Part of a small language model's weights.
Training: a variant of Muon for these matrices, 126M tokens, 7660 steps.
MLP neurons of a small language model. Each row is named by its layer, matrix (gate and up: input weights) and neuron, and shows model dimensions 0-159. Each number is 128 + 32 x the weight over its row's rms, rounded and kept within 0 to 255. Numbers have three digits each. A neuron's up and down rows have the sign that makes its largest values positive.
After each neuron's rows, "fires on" lists the tokens most often at its 100 highest values on Wikipedia text that the model never trained on.

L6.gate203:183103117093178137169159156168175117114129132177165152150146175127126122112091095083105149192151122150150107173149134144118147157135130088152133104141200148060105137097158187226107121174106119128056127101132050187142106118135150211139062124143094131148073143130125100177150144157128088087124126187090163160127127140124093120100135117132139182129162104137098107079107148091137092087143132080158087136116145079098109139166114176122124144099150147112145117190107066142121177141152088
L6.up203:163169139060176112150142121159150127174101166130132087123117161101144108110137098136103154170075077141190107071057144156128107166165122104123135117066142167056127129154147129152099102161161116166124107116096084116091131099099148171137081148147152063148085189126136105194198158068168092092108131167142126119017147130113062111118156104102092169083132157138122125065148147115146147130143162154168119132118092123144112142126108139140179103121165131102168100114077146131116109079170109
fires on: "1"

L8.gate34:115133133143121094082090081126137125184099118152057155096170057126127125047184112163119086141154129126098157146156126147163072140183135120104191135117106159170111088110129103147207120154106130125167102117116131090143075096080146140166113149121126094186138184131129116125125140122147109120143090084086116102123148129124073168092080135158134100115124082115079116086133051078120121147119190075114134083097108073099094142140133136158089107108198166172113116095143119131086064149138199
L8.up34:113122114101119150132072105119161099073135152109143141156180080057117102108109068174115065119137101091118151124105193135073153115154119097135152122129172097104175150118161128138199056118131104082095094067107113158123119097114124146169174138100121176127090190107100068174109176099147089115185115104104065120146135082095120143108071160135102130129157118151114135139143115081149149199166154148147161163080141113036172104140166104136148140114157174094169131147156091115162117128153165
fires on: ")\n", "1", "})\n", " of", "7"

L5.gate445:158117079133099093096166113129186110093180128190062111093099081109101116166155187100151141110132140138125163101108140136029121130165067148146112143152103096050116162090085158166104085120091184073126091128096088151100079085150118121096200122172044071182126092129112131115112130136139145144171081112167145100152121108088086087112160182114122148112155088171105137084116106107155122111161142126124143164144153159144129096131118108137096112102108182123104126182178120098099158118109136
L5.up445:098116102129076123098100112144118084115137144145081087128115091124175114148124156116164126044108117101109153121135135119144047157223138183093146117194122116078132137116087158172129101107099120110139123146100060132051088118132136126163190124149092111174145062167106116140097122166133153157140118099117139105144129157105048118087150189052084075124149124152146104073144101086191090105100152132143080149121135161157139132107115126165100120110185132170142135112154094106094098103188098
fires on: " en", " rel", " addition", " goal", " +", " contin"

L2.gate381:111115114162095130172144122170145116109027109137104118070143153135135120136143112177155107137227125123133138149124129130132157151073111159166127071119111099180119135138185187130114119144085146127120237134131154162128118123196092123166080159160089074171112149138135135087079155196128117125124137135145140119114118123187172106141074148151177114146175146134079152096137168171156124154180118179172104135136177168089177093077134142081100156151179160115166126138141098181130139145129117
L2.up381:094157129112079134118141084164168095096119091099148125147072149073206096083089115103118128169131138124043146126082095143179124126125063148114127110152105088113147113128095151179135121100155174101104193133119118165122101171172156184109166113150097122125073107176131129097139127164150112123153148178123173150172129090181125113134095175144155187184134214143126091167131113170117134125159140120121100181132135140041173104119099147084094133122190181174102137141136131131161092169136161
fires on: "]", " You", "?", " God", "!", " you"

L3.gate147:132144132162106183131167111161091113112090110122138114086161190094187192098156137124167109124107092161102100123146108182217098047126152192158170140152107175149101134121140116163150139115093100088113123122077081158138139132108050048149134104119119123158143116145129084147105171124129137089127111152166197123136168087113062114101183135109192079156195137102153113114180153121112153158148142161145097122083143073156103129094146143098116125141103127093121093145143099085131080158070125
L3.up147:074070109099095129158161065123072155087076133169179132134142104119136170110107133120144134159165124067055134180097147108085118133146131126129107144149126141152124066146132136145121108137134075118153148121135084115137147145089033130078136089088105139110124135198114032171132175123147106074099120103157106055126120081139064132143139161119151072109123157147100195155170141149086157172083139135147082120157121145174134117152152136159124125144087145114230125115109107113125107089133104
fires on: "7", "iter", "8"

L4.gate144:122141089140161093163174080114156157126131114110193116106130166152141106157079077111172145118137110158119120178111104167101063150061148169159091185146149101113135059163157127176136136149081105105146138131141093093132118146077189171117122137158175154112086143088140123160107147138144119140104156092131195088172167160152149100104190101100078105184084123154062102125137101138183124126134124127093052096102148108183164137154079096135114125131125147164172159140087040105169136153106103
L4.up144:139158106096167124159143094093088138091139058159173098117068111078171097153134117082131167145131109114139102177114147146102114175065129094119138114113115069097082097170138150172145078140127187149159130105140191174148171141161104117134103121128146097080161152163174168182137082169207130120139158120170135136082153136140105113110170132118094124095135155181153072131189104110163206095161133085114147118191123101139153123133101207150126142157137102132128168170087094075112118113173109
fires on: "1", "y", "8", "0", "iction"

L8.gate438:136092139098152118053122138167129120135080121099136150089095177113140173137185121157147199157146127133105134118144132190115114115131116120188102119097181066150128169155142049099107120107162146086096165126117109167082135131086134161172086176178146151115151172134192146074123138165114130155123144132133128180142232032123142196058120106132082113164139108147138135106107149102148154112116167109099169101083138124150153082145056113092086138159100116128131085123102120123161123095111119
L8.up438:151126152099160131007085144162167144132109119155135140133103152118123105196162118113127224132192161084118119158162099171120130133151102119151105144117142092125197094143114095152130108129120174108094162153107104142059122133086142145162085123159118141143148157148190124085122137109102189123129121154077141149073187075136099164067102108138094109178095097152210117116107122100157169140111142104126106117145110076150155115143055083124049143131102097116093134091153133155141146081131122
fires on: "8", "9", "0", " million", "2", "1"

L10.gate191:150126155077136102102190095251163119136117136168161113198119135099160108130098115155105112108108080160146170174155109151141093122189121149119090176138066175156165119184107133139136182106159128147124116134132155172134066138137110093194126146160127142116117166122081099102131201126084111166140145098129132106153076109189037130159137112095125096115138112174141198108149120148155119121107118109111205098124107061153104136107145170141162184107151099154128146118135123114120096125126180
L10.up191:135124120143129110068212124196113130154104152161124128194136104105085137143116089114068120116115136142109153145158130133147108141163092128132171122121096110140175146146107152128093187102160154154152141174132153174100068098138111053129131107164165139138154117124053089153102178097103076194079153112138142121112063152224051059172136097146057142127117125149157153114148137148093132121100135083132170099172096124148133116093209173118139133122128099162130101115095166158086123127156113
fires on: " V", " Ind", " applied", " ind", " general", " require"

L4.gate314:122102085160158121207169109100087130119095144082166103085135179102101129153124104130123123150160197115131098126098126060155126167122099134102117121073139158166158150157132176133127131073145174092080106155168182144145104141173116096167140123134103122141109095173174101161105080173148188148132085198119135095177117118116166112096118115141174146128133184106083136159107186172176096062140084166137168188082167155148199095119130101095164138180159131084147175100154115138132160130124121
L4.up314:128099102186146123158100146132196117127118159137134120096147135111132109089148113140169129161168161044108122101136121080155165157109120142107116093079138108134122109111122162175094118157142106088066129172158139176161118183149142127169097096113166138124078103177189125125113072147135156118093151178081158076168137108140177104124141167113137112175077202094072141121117193057172118123194110168119114150126204208121166125135102062133138198129137148117090139144127126125112153117171136
fires on: "'", "?", "’", "!"

L11.gate7:120107024133121164125092152094137164079137074102175159125087136099105117114120102209172085116127166175125140151132130118219077129107122135104167155119114117107150114161111097088093170114183074167105135167125171145136140094108169132149044133101157138141108084194149087126145192146106120102144064107098160124095075095124122081092126122181141098124120103126098140159100084194089064128077123126141142124107163129122100118136133122174158155080130151099132076129182129169133145110116139
L11.up7:113074147155080076116134117107079110143146119075105042069078117162147083096126059114180143108157153150171098128129124107141082080069057093136112171111176150152117154112117096134096114152101127095136085162126185134101126126093166099097096081072062108168116126141101092085124121123119117101114155127176136154137101137110144113146078062152149047092154122160126091197158112110147111115125080114123126081151131115119091109131095134141109121076133140128108076071081118141058159091143122
fires on: "6", "5", "7", "0", "8", "4"

L14.gate247:093116108125165140102068120126180123163136163100108118143102149099128125105083155091114113098141211096200116091105091130148130121081158153190121109164123104150150148098129114143099117108129088060182151155187124140153162148114154066105129145153199210122165156128159144130177138098172147110176093104136118138185177149149119070113113168059096187132120127118101109128136171066115109138172174120082179122122159115073094129134124100143147129059122095153142094137101092133131152091075073
L14.up247:143099152151124168137141077075153123127096129185142105101050106133119128149081120094106153130198085103155090100176134137135153156147170159201083155064138117131154194181098111144136062143133130116099155118192141146152110117078124129138116092156113150138089153127170114180136070092143157116102134160185161168178112074067158135163058104161113182117130095155106154140101100096126133090126146069134143155120135103102130108190099103089123139158097103133103181184096143178170169108128102
fires on: "le", "o", "ing", "0", "ed", ":"

L3.gate57:089100154148140145109094153153134171142118139113114196102145094121148185091167153160184070121128135154083134133134154129138105066140120114122128102123105147177130140090130124134124081139127134095181112091091143143110115108019158198150144138062207140203119117139144125179086104147209178112122079138121147123146151126079138119127116152106154105166140106084084132161136162161078132149183103160191107143122130072108047141117193112125120108118081131059135147152101104143124120145092158
L3.up57:066107182101073135062205097092081144101093130151105064157129050123153109090152084151121089157156146127052070141116164103083152116114122126150114164102110151119141145082115120161174129158072089092131116127132157081127163156168134120159152108065155195153135083138127157166089190130187137119162131141137132149164128113107145148151079166063119077161099141109153115161150157088081134116171077153175087159057127140114104124107147114132156104151152109097168113111090102119117123158143123
fires on: "8", "1", "7", "9"

L5.gate11:166128092139113159144094121134130112196130066076096162153086114143128143183113123139131105140131119121073169129160202134200151141143140141159152049074142147132087153143143094141146188097131148106121116102115127132120133111143102085170136225050113077153102080147129151165120122144160129155125133195079121104153096168176143159141174158113136139170182113182114161120132142147148140197164134105110112060079110146133125139110165131153127125076090157079127098122220159136153082132137118
L5.up11:135039134147119120097123124136148182124156158084109200175125092100123103141104168083097093094108113086145112140142102071162106127093126136116147099155112144162090091122145182163125157152052149150133111129086070170044092135083149151175118091094117143119116126114097066116148134124127150174107072099131099102163116172121163109099145096164106139106161117118073129146127186116122120126109170149117110107047184116119171152203172122172104129128180125101153092106128105124028136137158149
fires on: "5", "6", "9", "7", "8", "akes"

L9.gate433:146105090092126102110127175177184093142100124084124170140113091130215085199167098161073148136071077152150174140132119117131156109168125080120108158146157131162132135128102108106125123154104148163135174149162114160090106156134111080106214172115085150159136128164073147143208125153109089173168112139147192124143122171159169088125171106126130080152200160154116086107131181114139125147137155112136081134153127074153128173065158086140127126161137137094149107114176180115141127103133187
L9.up433:138115168160107179143071096153109147126128125109167169142117160108136124133139132117117159130081151099147136154161133056060120101138162122167192071097148110129114183091178115156131162120165140129143121118138138133112081159073156157201110129108077104113115144086189101201127114099128115095120128133128050121086113168096093143156055055145145125116115106164173134116133158139030142098114116131172117190081132113125092109178115185114087092094085117153158087109090111140172163113122082
fires on: " Az", "5", " Ah", "0", "9", "6"

L3.gate240:108087161106145139189192124122115074115081156150159087110130157097145114135126127166165119129165111179149099077152135131092132130114128171153104111157136121108094090091160122170118174161095080113093109072116067118148140174109102148161153120124142115115159085114057144183115157093190189174105164199089121090145137157070172114180212107059114152140111131143143090081133146090186099148144150117140125090067135076148182119142120112108119110136154138142197159169190146109135131139120120
L3.up240:099103124106183139169139094152110103119096143189159094117141147117169156141142132154124133152141125130167102128045193062116179151105117129138161165136104152125082105148104129149075092162103117084135117098165142160104124167160136148117081157104161087156128083111091154188099133150151182110106127165094149165145124136109167106149136063115054116105153102082149124110142133106160145186156149129157134124070114067159134214183110103051186084120146166131191156133186104177154088139126137
fires on: "1"

L4.gate92:188128114123143111124083120142111134093085140108085159118086074139151141122088131097155131109140126185096122104077120091171097162140136088164119148157162151102106146088185117177155090104111132161111083114168090139081169156121098121133176173142115117036088088143158123140149118129089131156215110102119113131133107182153129163084110110099139152200165152089115168157126128121104158173077168113157160147134152144107110178148182055142096156173181103126079093084173081112123123197176124
L4.up92:179130107161189133102185180189126108082099103078142073139091167106195144164106114108103176132141099078151144156103149143123121122102180108148152074124115135147159152150072131015155156087114118128116137154095126178118133155131118134188125118116162161130124084127110114131140105120134095153142100107084108127102163132128125187045084116151137184106156113166131132159157202109144090096113092121175085093110174146097092178115143106119163127171108185075120109142186089149180106120142130
fires on: "7", "8"

L10.gate305:162148121119134153103153086124151089108099090106135107110174133127119125099127146059138132139091155117181233118090165170133115113139102129144132149107170128052054094074201169140129140158122086146092130116143102089153102173160163132156163089124144128091068133166193147133161053093154142162131120162105127150109189148107125071138138123099154176196077109052163065146132087154109073126158174138139122149097161098162125096163130085120101149136154155118139093107083110122098136116120134
L10.up305:101109153106160106119161114143180097097170205113127153080164122153140149146126099122139117175129050134087148088128155154120111195140083104129148076134134120137119094120124115078097164100107152112169087126073042127113186157103120163126193152124170081109133138112076139114150139142138123142092150123176218104100091142163126110139167109136080152070109175127101128122083199101109120145137165058147094130116109130144173134142184105072132161082153078148112064093128171120099110114122079
fires on: "2", "9", "1", "=="

L3.gate348:116055153128099146119169116145125108149125148028146100171117159064109142112139166154103154094078167091104135117163106119089130122201109134107156139102048189124118205153052094130100147164076110121134177099126136180153133141097068101144128126114158104158137172078119175135132142102145104081158097119128116124123126154087084111170171112128136108189120172185108174190160106129132139133083148107119119076084134079151085132115132131137146162107118175047116088102147147136095126134135164
L3.up348:119042141136118085119123116161126121122111133067162094105085164090125092078183163109083154128159166147059182097084094169066137072158193111143121156095070132099101150119136115133145131138145103121148093114085128147108135110120088076145142097106154111144116097107092196112088113148125066062130087136163105126059170082125111125159122109121159089146096079186133146139115138140144130167104084101143159032141122101095101078134118169127149156116134114077120150064164122092139091147160099
fires on: " German", " Australian", " Canadian", " Hawai", " French", " Pacific"

L7.gate29:124075103185078166137143132121107119092167052110082142114113129138095103117122125140075147114113139174108168119136108078151109109167128079145118053080139132111148219206110147076114104161099081085143179153180181068090141123116177131143152152117123095091166169091201099135148119107117108123157124137123100192140149130138103098163077089125162109173158174135105101135104151117133082098101148115087118129092141145144117118133117123160156107073137115112103064105172079205160115105165149
L7.up29:154095119113144118147119098114096129074182140122120129136125127161076130136126129131084143119105203133122133127110150103158116107170096098124135078108120121061076196090131159090056090177135142055175152172149150129135059193106109100171130143119078085151162113112167114143159118114141091158142149117147076158136126167125111122129085095181145149053201155103158122115149171055142085074106100121096086182123132122159108118122110124134111078079092112099109072090151047127165142147122144
fires on: "5", "6"

L2.gate318:144107112122127144159124101112053083205107109113155103107129150139125063177106136132148083133176151090126138177103138087141083145147104077138175125148136140120179115120094133189144178072097124121055113085130147126123103168142185171139091130136160114175115142178138141126137132198143150155124144189050176124145151076081137111107133139112165118155180088151108154098077160179105161126127131121131155085130137183092159133126100104162099181150173157131071140136189098154173194173118143
L2.up318:133129118151084179188145106085102090104184140132172113147124132106109105152118078169144092120176167092114111154144114088124086169178097068145174075176144105104201118145091083113137168066125109160064145120115139120136091149129189174145085147099138104191099117165146125101140079146150153122170161167056185131147154092092129156104114122140126131138157128128120094148082161235114135126138136163136102133146145148111203136077091144180116135129163106186110176140137135161176119129115139
fires on: " Women", " women", " Long", " Love", "?", "!"

L2.gate268:124103130113135190118148143095119133152093088061148126112087136072099107100131101142169147127112125113141178165137069091075091105141191161077137156054105160095167139082157084116119100133143176121096159103165140128182140088086097164165196128132173108092151132116120132131124152101070066107174125076177136131124123112163123141185092093148093132150105097180127189133115138117111154155101148161092112067067115094183095107153131140130144134089182144088084094078141058140173130122141157
L2.up268:099058162137123184122125159081142139132085128112158160139104159080074105110135092183179135172095163139110169198134103145088154079151193138107158133105146179124155140101084096116109105149117188086155121143096158115118127093134128112155195143141091119125166111148121123081156171142112073129144116093175113145107127098163186163199161116107138107147146092196144113219102115091096125127107143107100138133073105123106086133161111139117183152090173133091101109066167080116160155066127164
fires on: " German", " British", " military", " French"

L2.gate150:149154128112156096152196166143153076130109169120104126117120168142194140110144175160095115171112178080158134167107096135089059072211066113141148100090128118119156123120109133108164115161141149156142157131108171162148080064123163157189100105172139081133145154085180114098067139124102094191149116156102167167130143064140131097114115082105132134114108172135121091108133117168098141141092121110166170178087145117155121121159081105073156140131179072136105091054135136162149099126171096
L2.up150:172148131144104139101116169118161108158112165082071130120093116156170115149172175107083149127087158086121085167115090157061067090145119139118168138098168143089162121125080068128167115209148128163137116132106143162095138125038125112113141102136135120108133154061124084102088143124088110120105093110120090123133150161125148077156134104075117110141131120154126103120160108125206140161112137061134132165124087114116093157148153122078147121159083101071070037064134146062109119159171123
fires on: " American", " Greek", " African", " Spanish", "ican", " German"

L4.gate255:162061110129130140136094166109111158114092169137151140163116118075139160120135109099101099132101119090123135132148107141136160114140100086099152126090125085132064100083190071165105116149069072165104122147143151103103164128168145113169144190028140113141108135185133113138105073103180098154158061132142119151096063092166113121131116083152100133152158145138095100152125204111170158131190176090121167119123135101131107179135128120140144056152131100067112096109127156054130081174139174
L4.up255:134112142152175118160089146090130121128160091176128144112118116087184093154052104097129139209120118144159112112166165139150099124169202124149162116110135124084124127123109172165165207090144164156120101159157118179113126118139108173159081142090081151110109110071114178176128131127156116160127166088136156105120171160108123183093122125156114144167099153127088141132106134120163175118093200125122130112085189083091157160232141105146120115091103125098124071146222130123176104123111128
fires on: "0", "1", "7", "4", "8", "5"

L7.gate270:133125091105129128142172073139186150148160085152092117113128080108105138188158089159166140169126106086132128134143157127119118112167147151140121146171116080115160187144115145169086097141176096086155098131113145095120065097114145137145082117187150150064176132133093103123129157165123142179118159126174072117194145136060082080113191132158126173092143068101130131073156175099148158193120084122153146149124185128147109044129118094133107144101091118114072152146130087102171150060107146
L7.up270:148064104142089086167096124194197113177181102111083102164175069063137144137116110140159095173096086181104111076205140124181164131202107153130192186121122087092091168188140145162076102097096137131154116158092130105123069100087122133162131098155106115133154066079135125119099182143133107136136140104129069105157201112110092140115138160149133113111159081120114104107105163110124137143165106135163137111108108083152122172178109153154103116112133143139122135142123084092177121101112123
fires on: " And", " rel", " +", "ond", "nd"

L5.gate431:120138147127097170158129117150153131169101116101101096115111073122147047123106097085151114132136144055157156110131158089182144121115154139126139102160111102207101167128117107073136136176129131172185117139150155124118128139142221138176143094096051122187176115112146118127159106148155112066154175152167183119177129161131094161095077128085097136134142123103131164145141145134108086123146143111190108170139094198070110045163162114154056171105154142126113120122139107110171076143101118
L5.up431:139139158128123118158113104115123106132140106119114131140201134136093112086139119162128112177104117103173156165086171122186123079123136155078132124181126115172118054119169157148144143160078141191171144079125120122159117065131127134106142141160075062111178119131158110136135079129138125138115106182120152152099147129110117129087076130141068181108098136097103112125142115044172074124148134108160107108108154088121127069177077132078163102193172128114216158088149116176169054167120088
fires on: " n", " z"

L14.gate422:105124162111147096111157177099137069136160118101099123136119124065086159151163124093211093121146159128144178107055128143164124050125168137175128097161053119122126111101087135126173154097122147173150167056140118123116158105123130123100160149087190116070136139113169121106163102115134112120147114156137084095091155197148103120154087145178104104161120142100160153168123080142100206135151099114128160166109159112068118155064084068120104156089106096152097059129135142162134151104141086
L14.up422:201139156148074135184160161122123161160151106104136135123095172154128089156139194081184135178134135147140102109153074153130157100123120119145148152163113066113109127121141115093154173160161139172127131086145121073143128132112108168095186132078095137161158121185091120117077122130153120197094163151077123129143070121128139138144146178144067159036144087140128164071165102072101145113128133127172184133188157108122091158054118075156144160119165114089159114146116175185135105132146138
fires on: "g", " g", "he", " s", " t"

L10.gate105:167154130140154164094122103134193198111086115077158115137169130162101103146126137123113126069230104110087106128166094139079091103178122130099069180080080100124128123088145110124145128122132140172140114117111091137097104161116094087084130117113154123165117131172126162100113145105095093158116061104216114132110074152145138142130131108093063116176145097098158063085172140039149161169117134167182136121080146151156138162151189142114150160121143093121102141123082192128138103130130112
L10.up105:127129130118123132092124078064120194143151062099131128109155127086151113084129169133169102100141091158129120106140185144109125109177103102167104130041103158180116105098115102150182111103115146113162176129120146117141111097102156114127097059115098137150143129079108134106117137047195049117114109080195189106092135123142146135097110060171107088134124104148160128151112167131119130072124163135139087086045201125141166097150161081168085074142118111117099127106118147107164114165101120
fires on: "0", "9", "8", "5", "7"

L8.gate378:128096123095086090151154052131105102107159115192144143144104154132146102144152091140171119124100200153156155119117150121142098133145086127160119131152084147108183133136110119149126163134129142162089152147117120153190116143188118116068096141047027132108095120097138136184129191140128137137103081144115105090149098082133108118123138139061179124075178192141190155091181161047135129133135108118122154105088146137159077141153120065154125150109084076148140068153138105068160106130135123
L8.up378:108156133111163124108151077121124101108128161140118100169101201122104078141133044112129159123126139126106139181157139099140098100149065112077143151127084192174189123124085112161097131137129143172134168125097190152122133141078144103096140085070109130127150115086132077150170164159100151119071153157218116080115154136146080109148084100149125195088156182120164188089080105125103091142119109073146108129154181081131118142168157104146160171081126140175134113099127168170160166098111124
fires on: "ing", " Ind", " ind", "ed", "ated"

L4.gate384:074154109138162174161139136105129112100141131174176147111115153072121015106114113134169149110114172120098100127145119140091144171141160078143116178127080153093097229106212142182159133101109177139129092125005088162132106174118133171144136171111100133104103180059172148189081119145061114126180169103138110136133157107106126105105102123114112154109118093132093120104108111097121136098115184131128161123165147146138150121161117137156152152106151151120140161155152119126140144159132171
L4.up384:136155079114120162167159116120113155166182168135168062131137136105125102146102186133239140137117180101157150147118175147063098129113132084129152117079122106109067139180089154195149158100140179158070096130129128198158125153108089098118133116125137085131131133122106115175138140140149159076187139164153096125119176142133155117208143091106136186088177155153113087100132188150125156107155126144149107126142058064192134172121146099145143129115127141108151168103147168151115116085107090
fires on: "1"

L15.gate296:123112186130126142128162110104175140085121109118131192130142136138178099146070137091132084145154123093192125158151160098181107168151165120107150183167086155070079182086083125101122124110121151111110148126140195165145157170135126101195136162167098100152122140084116040190203125170121100108050107126127109092149122171088112127089093157094123138088095138159098088118098107111130130114127086101148139157125106069147116107017166158164138111171094152129094119117142116138156108131146121
L15.up296:097118165083127207186113150110163142084071126099086142154120096160144147102122104093134102104117091141121110135082096133186128223134098088155142113143172119128078098137137149131190148161156103112147172155083161129124163119200136045090117147075080082181070119069116099075141116100107112145120165149153136188124105104109133162174134127165141102121095166132029116118104110110113082110084137095167093133141132067161173107099144160123135102109132147105161141110117135151154144133178143
fires on: " I", "I", "U", "E", "s"

L2.gate281:162138112141145147148161139134082089151155113194098127105159101132157123161149062101135156185114178121146169152147166088175075145148126204074081122181068102131150149172115137118134111115164139166207100137108065129112120104092152124143159065137059112132153087134187154101156157150118159170170146127149182156171156171103105139112131168128100141092149122137089178070071124131089135120126065092137093119173087132100109119130132155093068173160105119139125133124176079177171143121099140
L2.up281:167121103131147104160134123143113101086200164146144105115184097119120157120095129077100164110101101141120137102072120095176113163169146151104125119140081087152117129169167073126157104142169141119137129053136114104174091107090141111118161071116000108117139092130173102185175135177123117118115201131153133110159111158110097107110170120154148169137148114131125169092127128090088132091122132080108133152177090090132156112150105175121110165089167128129130181114200072178167094111096151
fires on: " l", " z", "ł"

L9.gate58:118055120163155165135131107132200155118111101145147170118185139099129091145144118114135096083121088114141100143165133129170164062092084124143140121205146160197149144158154120126111116158158184125140159152157072092139109099137173162179185138217141098121111146131150175119143172150105186121208119071158091138079185139120133113125116103149110125145119150123169082123119153093158121166196129151147168171073108102092168108150095097116115123143146162094102099084092144176086177098107108
L9.up58:157096089170112160072156154124128121117138140140138151132145162103145101142140156102147119081132205089113125106155115124131132085112150206156138094180152099143107144200133079128087138129168182152103137129151033090116124148098131133130123143210145149116146133126106178089168103166123150161119111078091127122081142134095129120054110099186080153076112107148168050119132158079142143129122135196096178146188125131130182156115100075089099076120120147100109085081092125140157178155160103
fires on: "0", "5", "4", "2", " at", "9"

L5.gate198:133106102172181055131100113153148123107117124099177181185144106124167095131092129096134189196096091143169137152131177157146115154165170074123136074120130105094069142160134117174121108125111159130065122189160151144138122151124114145183175168105099080123068144056150064155148111186125142121138113121113072108123169152168151169122151110142097138141130104105122173127133177109191207102127160131162135135135153082138133181150186082191126130124099135085130141188133116153136127172127161
L5.up198:167151110169151112163113117172122145136109113114171154172109098112160092151117089084178172185088127143169103137148137163139112143147165068127144072112164078139076197115155100143125157115153154124114144160124143207079094163122149123157155233078093135107082128107157067143117100158145102111162152126123119123111170117140115158124149116120137169125127119121144134116162178126204222071103209108133132137149119092171110140182198150137101112133086123114109123168174140137135130184172144
fires on: "1", "2", "9", "6", "7"

L10.gate158:092087149136148139089119105134090129100127081134112153155116194072102180129147105128100179174155209150174134128159173147166130116136067102200140095114099119152126115110046072149123167061172162126130147135164113131185146094093101184150105126157098090190128095138190148157115151128092095058107128103121137100132155110144068135125140134076190141171126133064127119075120177152155119136096081119108073091125152087137142108149107144140195159102110138102137132179132130079138135148097118
L10.up158:097125158158124125110084104176159130144120106145125111141128135072132177106146064174155170117115163102131086195150124172160131134159116108121139189126130064159103164156112100141124052051133152100149143158128141125137123138118114143142130107175061058164175181129145132152127130123092084119130091045160097141111204110090108150149130096099141088164070094178158114109116130092097077130093091144096086120094137020109123102103089092178184135149127171150122121152136117145106124162165125
fires on: "\n", "9", "0", " Cr", ")\n"

L2.gate129:159123133166141128127173136082142130116087108105179087082073193142163083178095122139138118181080145088105144130098093165134178079121140110122159127128131168174156171181130135142094120209088139132173120128100184084185176104130161118200179131126121120084177144147132120112118144124173115165074085104124186123149143152132080100118153095159104095099125168177183129095176108106155142155109166111106146139114097127182154126153102139118152136117178164101121093082140132151182149026118139
L2.up129:136143145165139176132159117122129132108145104135160113118103162136169124121089141100129132171098149075112160154122141184157126080097143112114128129113167194145144202143107130176131104179097146132150135136142232089149156092100174096194172126097130122086146117160136094091109100122169120153052074142115175126124098159174117088173162083165096092086129171161214092102174139119167111170132169103094119159145103110148135087146080152132121111097172156106136133069113177147163146049162101
fires on: " European", "erbai", " British", " Canadian", " Australian", "-pro"

L9.gate376:112144113140087043116199120140109162155137060083158098128133115105136130131112120117192112146071092115122122167087145091148073112187127153135131087104094171133101132155144104070105128197128184128166092212120164181180144116119089151194067110144125097086154105134109093125077132130170113081119133185131167095102152125143064109131162090115156133116138148181178101138122108120149143176157153157170162100089099100162153080130140148150150135180143118080103128096179109156150112083149115
L9.up376:124128083129121055163150133139139136173095120065169154129109107115131124116161083077106120150123108105102085194110117089071100132169174150106189129083130084060137162124082153104104102159177132052134144162099159201134130093041089123161141148066110096090105124110122094124073132131146126115135121168147107124107142095055115088115157086069148141128165129165137146137158133119097199192135141134090102116104141071132122094162107134083123130127125148114144128044122082127183148106124107
fires on: " European", " German", " Canadian", " African", " British"

L5.gate234:131103169129104124049126062191100093169107117129125096115146093125142105171120068089165149091127074139118144183099145108127164138161173118112153057207108139093085168176184166102153137111089126157161109098151163128165165089147123137106070138113104149169066145127104111150144159131206164088131115144131158139158170225131121130129156102123174100110096088148185179127102125140086105112140131187149115132089122110128078126104104117116118177118119094115147179148135118127195166155115162
L5.up234:173090135130160146148141122109140119142101116142152108079114097097127123149155099107111170128139089126131108128132165168102174112127155103097171092183119081103137206136159137108112184083108144080112108101125142118167045140098155088118078110120049170158061085140188160120146086136191161121117126099111151116221164163085087118117165125144084146178098111119150104162164116161084149152113084082135107129095105090070150097142142112108087122061134131129173158102158114195101119081086164
fires on: " L", " l", " °"

L5.gate50:093111111130107127148141159077081121106165106131126163111158172080093143144088097132203135074104184111175130116127161134117194118172140065141174114136152142102095107104111118160129137113125126114118164138126110179175102109122142128124085180194120133138188159145120115164089163189101158083159135110084116154110122139154142081165151103132061122120143109139121127153083109134112144079162111135181127169145075118157177084175111185192107065092202230108126145139111099132135075121120165
L5.up50:102136113075158159149148118164154108111204178100137094101135157087111090136117100107092150084075161131166116078067176144107137133147085157119113131119101161124099155187110120145155160129124154195168107127151187133132125148066191113150129197105156117160151142134118113183099174091164078147141122151114084116081166108120193146149092141090126117134134141164069148147102148135129108084188109097168120175075070121171084133122117218120148155143144181095166157080107171148150114134106110
fires on: "1", " September"